MLP neurons of a small language model. Each row is named by its layer, matrix (down: output weights) and neuron, and shows model dimensions 357-484. Each number is 500 + 40 x the weight over its row's rms, rounded and kept within 0 to 999. Numbers have three digits each. A neuron's up and down rows have the sign that makes its largest values positive.
A block is one neuron, or neurons of one layer that tend to fire together. Before each block is what it responds to, as a language model described it from the Wikipedia text at the highest values.

Description: Short pieces inside longer words, especially or after W as in underworld, Worshipful and Worcester, plus the pipe after a number in stats tables.
L5.down30:454406496513529522537551489505462449594461523467498489479560480491521439555455546501486547505534491495515496483510523515533478471519561522479507517438515483476420545522480499471478487421513489529574491492559477531549527448587514448539495483531481534480507592487536429504518481476582492516482444518529472547495507533475500600447455475524493431506499507517518511500488540543426526495466
L5.down272:453464541508491460502541508459535571493535497579501543463540494490435558499442418553475543508505475446492549468574528469518520537475586508534534493518515511544467537529458482481524557409499551480453475462484496569451560548497455508536559514551596531476527487567464480542536452510481541485512529540463534521475509529510531529494485435466405516509495489443564526493571580493581519491562
L5.down380:550432449518506481512488496484454506508535485552558493490536559569582391471502409476474536502471448566433511515475477599472512544514509481513485482516556483474481429437510411512486473530519478524532511500474464431478463481440506458494535553502432445550476520473572495506437489522428508537521562501492451525446487465490476461476471620544555529462501515478528559505383507462450447584468
L5.down393:477503404504521516491375466559492478568490499483538468585556516471429501490460410503526454546507554503530525550518485475572495460497466516480436551511451547502508546503522568508446442480534426494496536495483491470446550492463441451489515506462550452509501501531467501469469478483402538427483479446531419488523568466566504490485462485572607514502563526503502525563520522496516503416505
L5.down422:515510511456543511529489469541514542506473493473540515535483544483531557549545462487510522443505499548468496431490506379572455526417502468466557517510517486439568443487468527530452540490516494550517561529517553540521554501477459510500569473467448493535510580473461486480529471503500549556523480556586484443511526485471532542507453522449521482494485518497473546516495452459565501568546
L5.down912:444461461497477473500496474447535516531469458553561482492600622504555466581474508524488561556478500523579500468482506484535447518415421460497516494430464500481408514531508570465481563536455551504505455494498524495507565450441489540513529482472484508502461477509519542461487504479591461555504544475530483538448563444533506521497458518481437472566446493577509485472511509441521469498517
L5.down921:488438470478500459429511495483506600462480471526489591583467514524502552452517541458490523548456481488543522497492528537476554484452480538526528504553505449495528456576536498513487506561462532486530507454551459601460501437487525520511479549449501522532421543511476455483515500500499479475483577545503511420502537559474489577447566509506478400505511505447486531515438501482484492506552
L5.down934:465511513496494490451502500428457461502537446453539488518567437496462465513529475496559432501534531472485485541457482495512542575470528515526467488524472466511501432525573529492580519443508476525458530447528531548500532519450517458521498492521560530524531475516476478491488505478493481476510517533497526572465433514592472472516497535497544460472512497435552458442468456508423589444601

Description: The word after (and since, until) opening a following event, forms of do (did, does, doing), and do inside words like doubt and dozen.
L4.down251:463507516487465491468587435462521462489477538539549461407433515511470518461492479546413461485526470533530541509468496564524537466480522537479470534427530544411437541458470452487482466514495473480477511464505478507463486453422487503447529480541500461455527476479526479430471468534453462559504465439519540526419482496407470488500499449489412535578505539514505519494607486533531545471452
L4.down273:519470490539537539449514464491561577418571514481480518563485518476554473465427531486484473481540513502540527530546552503487401512454476454534515543501485484568513477527443527465492576524503565611537507521586428474531463592470508536483486471545473552515510495451429549486474501487449485571475601515491493520504597519523521466450511504369472431509584498445492481497497448450496490503492
L4.down519:516471483518506475498465538494476482496595453477499522509450474515475501465468495517535522497501511569543515508542539497511487476461457436497548571457462441569504475499465498489510472520461428587430500531438484424547484492474479532492481508546443494506507474487492513503479517447450489463459557505492450495503592544572502537503536485520531445517471524413452450508524537509570486496581
L4.down641:471550500473479533444440507485517550482482423518534485507471536493468594509452487522512464438514531487422488463486597540575540458537467511475517493505501452505519531470556527545498464434554465552518505546474439456490506456493555482545465486548541470524501512528511452425525490584475533457478547475533498524487509440547507496513478456486480498568430549457448505535455566489544436478587

Description: Prepositions opening a sentence or paragraph that introduce a date or event in biographies, such as On, In, After, upon.
L6.down534:489561503510577472469453505513539509454482412540550453524490548517511499503487465514540499521557512509466483557464496503467512435463508486550549501484573503500481427488528481468471465440580520490442528459473490533523504495465545540469523467513563484489504479518550466482474508439497433459506464471452538505445442440532514513545459450500510452531480521494527483436521455500549515592446
L6.down757:527495547494589447525443481553482536508424477477557530474482445410478536455516522491486514441519542577452486534549515487542548518484525516497530524504494437438544547463498515497522561480533533557545445483460508552487505591446451600436429502506573437434516474520498510413486615459524464469502562554487504517492465510524462489506499464561455527458474448513533450546534449520473529532502

Description: Tokens right before a figure in statistics and infoboxes, such as "Population (" before a year, "from" in age ranges, month names, table pipes.
L4.down345:505458422461498510531496469556515488462490496484466454514515568492467449520481511445510508482407520482489426511510460421453493496433472436545514537553509557567538508491539470475456526510465563426438555409509435517544493469508467457540485475453596533508506523504498520397483485493473559421481471524516556443469462526524444486487488494529461534503543493482552501508469508457528575457460
L4.down380:491523452493495506529513509508476514535489473527542445543525449525522512540461514550495504528538507454415475550500485468539473455532491548473469453468486558533448520458429503477447543467492458464432476442537503498540506435480436526540396444417507455453509554435558547462595430485503470459476427487474488607501518524493446556470525530486493469428498498535494468449481441546482503578536
L4.down443:537526488507503489489539534478470548466530557508510637611429525601541460515513460537558527478527472477507511524554581515520482469525485476418476515461509470474527475470455476493548489432537548488463526518545463517481529510526581479502412470459475550444561423471515494531476434473444526508468484503440569486534540494502481493455528497471504514491555580536535545464449403500526512408558
L4.down501:398489476502459528492491509494526484527576590499557518494538561503458432457443460465471534567523481575514428450524498548465520568547523512508544453507499510504544439479517494468518524463486529563504509472482575537573573529473521527517468452489506524561524531404453491439450498407517583514558517489548484488531558545473560494465464459459468430486517402462489474456541474512494573467522

Description: Prepositions right after a noun inside a noun phrase, mostly of, also for, to and and (line of defense, Centre for), plus some mid-word pieces.
L6.down807:486546557541545544496502449543495538465515467446619483466503530497481476558518495489526523560492527487516513484524497566497463506537488468460550428516501475522404466506554516517523499483489486509480464430472479503480520462429510468519431565531456427522452453476437550435493538490462492561484468491500536529473486489523476484516510487412504617499507521493480572537542448489454477492540
L6.down964:519509508560490550463509459475511555585455484496531523495446490458536502434505462482504463510435414401508558412493502480445486492458439483587556454476522419542483556486499493487544514480415477469563532476553518513581483465481453463460487487487494548475543556503473470535463498551490556585434522521466497399484461489440501459544483489464542467461494502446430469566521501513454438529518

Description: Final pieces of split words, mostly adjective suffixes modifying a following noun, such as cult-ural, volcan-ic, botan-ical, cli-matic, regulator-y.
L5.down75:525526520492513496498471491498467488475470554529498519444511418565450488551491463576484504536538484442489508535526490459450492521474458565516487522506576582541481499504446477479444418492524518516503515519508507519524579511540524522528536524524504471456477515507404540448505494525509518479491483442526490477506512460435541507578506447434536533511518434526483577499462453478459451482563
L5.down187:502451512524528524506499494476426562531503489475538459559455443492475537434489554468566555537472435515557483454523496487446485457502562474549499541487570519522426536537432524461506470470611561548468531555492526474499483498552479506560461492488518480502458539496564491462481481466421493411493498535536478447521520512526498492507533503524420498418499459456501463507544503483473551455553
L5.down412:535484473489577502536520553539474517444491537546541447474433484440411552487485465498529537537516516506515502529517505425492532365488471514543526526510569583528469493530459438500486412470478468509520499518480488462524504446440518504559505546412501470519502444564438503549466534455470521494497512485492466523504479446547483564508463491511419418463521554558525430453477486541539500461522
L5.down572:473565524491589459464464475496473502520532480529540471493474579460427459536522476500508529512515579551513493558491473455541516427492453515499540504563464511497498509482501550498491442450625514506521538484500516470485480508498477510481502474410535448463428455452561483459456510484420511485585511422381508525538489527510524518444478444451497507521501462454430563494487515482425523477554
L5.down638:523500521596533479523529475592540516514572546536506447438463477417532499465434475535448468595445534491460514520471454498460506491551452454482399528570485525531420546491573447480470448512501479483480548501523500386502573505552487440409489430509490477441594516502446452536476449613499464489495523467491443513542501501576451518493545489473425534506463554502479500447485426570489499456485
L5.down639:535571462553473545545538461442444569507607496522565450516549452465517525521438511445490461540516485481509523527553512507481472549451462433497503461494516440494503437497429511454560406444565553432553523566524484556497484406480542535513489522534594473481494476495495529487551590532528484497430521478488488457474536443547457479538478493489466582442446568429510474454504581462494490433524
L5.down746:492420522446546519485480515597450476568471519554475558546562472517538456417521527562536544501554563493524491542492484508544524515482496509515512507518484513509574485500461455502552495504490506471561497512496526516526397438532450596535502553527537480438484494540501535478512515459474479521427495506463546480567446522522515426495558449545518471515427507529404519454543514465527580583462
L5.down848:493399484468467515497476457404458436523428447522539480525526557410474404544505495591497486537528484494487456507477514520508513549444469560472537492507542500542517537497533518577488500424567503554477480443516484508495476509514496534485583507482461490470434538449470517509437488408426426508537496493470563454520523457440512531586521464549536507502512560489454505533566457507525487527451

Description: Prepositions or subordinators that open a sentence, paragraph or clause, often before a date, such as Since 2012, In 1993, After her studies.
L5.down22:517497551451530529510481432496497514507526463452490553532553522526458601584505486510532452439478472517457532494478545509532483474448495486545541495486548525534520517500504594528519479504505523541435531470464412456459531556449510507496541481509501490483484556585444467488495484551466562505517479459428496469463565428465494528474487468462440507495527426520518504577480508468418527520501
L5.down199:463468598460501542479477531508509548529541546414484526616435494495427505491487576481492526520503509499491516539531475531544553495500485479535498584476509510502531555517496486554487470509485502526482554492486504566466486500468550537456512393498575550516531435577506525532539498540576524458518527480525400579505565484471496556456494518479516574518492487492536481499511501472529531575561
L5.down259:482540564536431616480517459508493535539521509487577519477498527534531514540550515549396503484512546464424527471541534497500498528509506457538464550474476542491574484450481488520495514518508450480502528563493534460486555519490553537456533414474526474448523499515473420455498530508568469471443499439557418585529469511467564479494534447470552491508518555507466453529478432497495481468536
L5.down337:550501524558515478448490534479494501451490549561555482438556478500496486525510488542521576491445543538448554501447531474572513456508564514567466573444555470546572423429517538527543532528461523489517540491495526427464460537452551495524550412458525539526523494513507501506511527415502522471522498488573445502524523478551545481553533473429503533516465448528511512558544522477598499551551
L5.down395:544505447498539482521444502552534490484485506541479468526540494495453468572569528521474561528461499459460549533579490494443522538490513536471565521473479546483527447524468502565463455477506477498480517471481486503574472536479522511470546525479543569444528506467549472506429517529468518463510585543528438499510532507451544584429485508515537497503479547462509543436545517500519449480592
L5.down810:499472468469524549483552516464511489453389551460543448466504496518458539548457496503518445480553511506539573503501520512501443515454534464485576531585547543460430565461485519474460470503505460497473480526497509433591469494501479468462520491505472526443439490544565538531492490542497521488442503476487520536455495436476523455459552472455499513445402471527494546491492510550495477577474
L5.down822:523366579484485489526510429467576530527378530513498438497505461418468476488519434489513566429516553540436458527469486547513457469574567539591533499503516414456468515479522408461532495512473545569505503484461528485460509472532462525511488463448489539520462568478498572443524470447571505457447415520481506484474485539545447470484480435497531542514454490495524509531494551498505528546554
L5.down831:459472516506492516507517474411541483493570452502496459600481481537518532478535501553565467528522506493505462453525534546476435487541536510542496565498509536576525538453556485480579477493485476432495609482472497482554578529490504545509508447515481474483525483598454531502444415471456506581544571470517437452489443535489462559405529467522530503486507465511530446536466514456549466566530

Description: Final word pieces that complete a split word, mostly adjective suffixes on nationality or ethnic names and on learned words, such as Slav-ic, Peruvi-an, philosoph-ical.
L4.down148:452575479482517502534541462460507498454562484510461453508499503469435500544474476519499422450512482523422530464437498477506465433482521517372516509485475506458421489496552499521499563565492463444524569492517494570499465540552588514556509530557492438483483440457495506426481498515442495498463524480511537522464478499469478492503481383455556496517536517430507512508448531514497543509580
L4.down422:419498518517512533449502449511493499532432521543548531506485482458526463438438549505474480523503385501490490546508511475527519518416561546481547522534550519496481532487457469497448497448510429524423546432506473562522503490487496517501514451596559521499460480497528523468515475487387481498497516517476522465494492447455510479523476566496577478497535512500481493478461455469500542520493
L4.down456:499480437516442471502492421509557514535526484536471503527475483530449493472506532539520500496453496570475536485540527486433448459474468512482537501489528462533501518517518471433408464469512475490413498502514568494481513510433476496588500575547462429440488439523592482494477473488437479470500518467400514528480454416509488474496565500498477494545444439483456529505476535492570498413498
L4.down798:477518514558474488503505470469543481477491538452534524524471513487461492497469538487429464540499475513441499517525520523475499540533463567518559571523505486488517519489455485478473449505572524475569545475480509470460532513523563531456548476493500436550480547538527439506498467505550485623478487475496513512464468444490515489575500419521503485503513491520482497507522540428504516495523

Description: Word-final pieces and separators in templated Wikipedia text: census "living alone", infobox labels like Demonym, headings like "Style of play", and table pipes.
L6.down342:503516491433527490491506473508585503448471453543500560405481486487517540515546434529510500528591464500515591540489547497509492529451547495468449521510514482538500510498460481410576503564550529490495540495516491485531439437463508507540469553504586547559521472397485468479505558516464475533507470451411525429519508444568482528553485522522370477523500491542557542419446572515521494516569
L6.down699:584461535499482457553459490473523533498452513509446486540497492484452434480527481548458515502489477395432507500480480514549539495533497502483567510511544525557563520426533531543524513440537491449506536453542474532488516537489526550474535551509495521492476482542461505421488518451448489496574474545511505512527512513502419474478486498514496437523517529489541535549579519488456463516484

Description: Tokens just before an expected number or value, mostly empty table pipes before vote totals, plus "and"/"of" in census-style ages and percentages.
L5.down172:430494533491553468475524470504479468537518548483491478510473396512556539517512550460458495478478520460567560517456498594489544479445446424541511414462563482526483458525568424511498475468506552508449458591496564506536488502511528509575490539458550519520529523559478516515528454475534508470460480467479462494496570533492502523508448546555461442501462555472476430499487471508504489496542
L5.down212:476466517553548540486492434473546519590549493479493462498485487469451521527513497541459480522432446468488546489555505514524430462520506462540456575512526578514510521574515484476561508480516491527511512475552472530480511467511435462419436488476498532535552452526470482455530554483452531509528526460502543428508542496494417472512474523457512462440511484518524461471489509464539491485443
L5.down648:523529515613503409454463443495576591410484558562477547552489464534498510477473499473486518521515570485497416595490499523512507498487486546528465476546475509505530478517554496510513447497501533416513564525557476504574519518539487551494518439543571466521551474534506576467546432492526482513498506591503471475544525532505526567501484476584467449489521530551498504574484457507518504485519
L5.down673:530504579497392482455492561490527497503549517493548489452510426489482499542465576519549500490479533424535434493456464512521464476519464599486490591476412472474467524464539423469513547467450551521496537529430505478555507507572514530498511478515463494539538491569520537444504521459453496452466480460505498520516538491533515416479451497530426444473548508525522473545555517487454538495532
L5.down691:580517465520505438507490525464484527459470452546443524461523534498386450477446470494506478496476486478506451447478502471503539531452476551452419522533550529491484495511451607555461509535434531519509542492433444514500572524452542556500526447516538448522520551519555624489509520487519552537445516472443484468485455473460481540480520459498512476493486483541507465520544559535553496456490
L5.down768:477463572549480439497468467495561465500537506504549544492430485469510491487506396482505427484481527445531470490529460482472509554411472468521459443580499513472457541521498451529529499496570479487477505497570485488507492539525525553457506464473487465465525522556501497451491507466437572479442532501518459521491584555558533460626529519532427519453544538533582572512524522527492521522484
L5.down905:479580561475454495539478485459528579527528525510554447440506514447503547507540486580480454528510515515416540517500479551520518578534483467557481504513500529557491503429507409466515522458503467587464486433460536437453518514529478473464490403501456519572520490469501482472502553507509488529412473471512512510559504557473535489528542530483495506538533522487523512487585461556540531485538
L5.down988:500496466526490534481456511587420445550457454547513477509474562596545561464582500484483510534479446510459523432476536535515495497464524437448516575546484543583489489450504456504555536419448502481478529538548464499492536554476572515449505469500493494490447512552534516548466426526468582490485609517540498535582495517438472433476559509434542462532468442454499547517442485543452483467534

Description: Pipe or semicolon cell separators right after a number in sports standings tables, mostly between goals-for and goals-against, e.g. 29 | 8, 155; 234.
L4.down72:461462523532588458425525525500485487529502496526516546427505522440467553545532482461462476502483541449435476489457515534525490470483535549545495416516453526428545448468611535491530533422502530532439542481475538550467496476560573513491505461542508521477526539549533463478499555603491493502468500527413490592494433408513477516637530556454446552488495423504535491518491464459476487464478
L4.down239:573494506480555415531443500581476498475517467533525474486423513499428590466578405538589554508524462491493472456460533467469470481452465517451482516564452529493491509490528464499532509500442491472527551539490508469462501531480577476562482477552535529519494447591491535517524551513487437578575501490572523499487517529475533503551482553462572536524489456457495544524448463479528497523493
L4.down908:541486475502558503479515573451519526478459500504502474500447497520553510555575523471501467440497503478468429477490551547441477499435532437488530500478478487522482511501478416571545474450513557472525493528513506485477542496513511477511537597583504455509540487467476500436449477550463547481585524502482580461499509587455467453565527487458488470501518527474438483511410527476422445517521
L4.down946:503498453564528552493491470522534514529456482493439503499568547482523504507539564501441460507431475534473461500530452541582485541476455546484458563526519521507529424504517470455438539531486518467491511490514580469532453438486547434497470445574452476456504520548535527520509455497567482537498502528540437464559498532484485611541530526565461471454532570464523497478540484550502500509498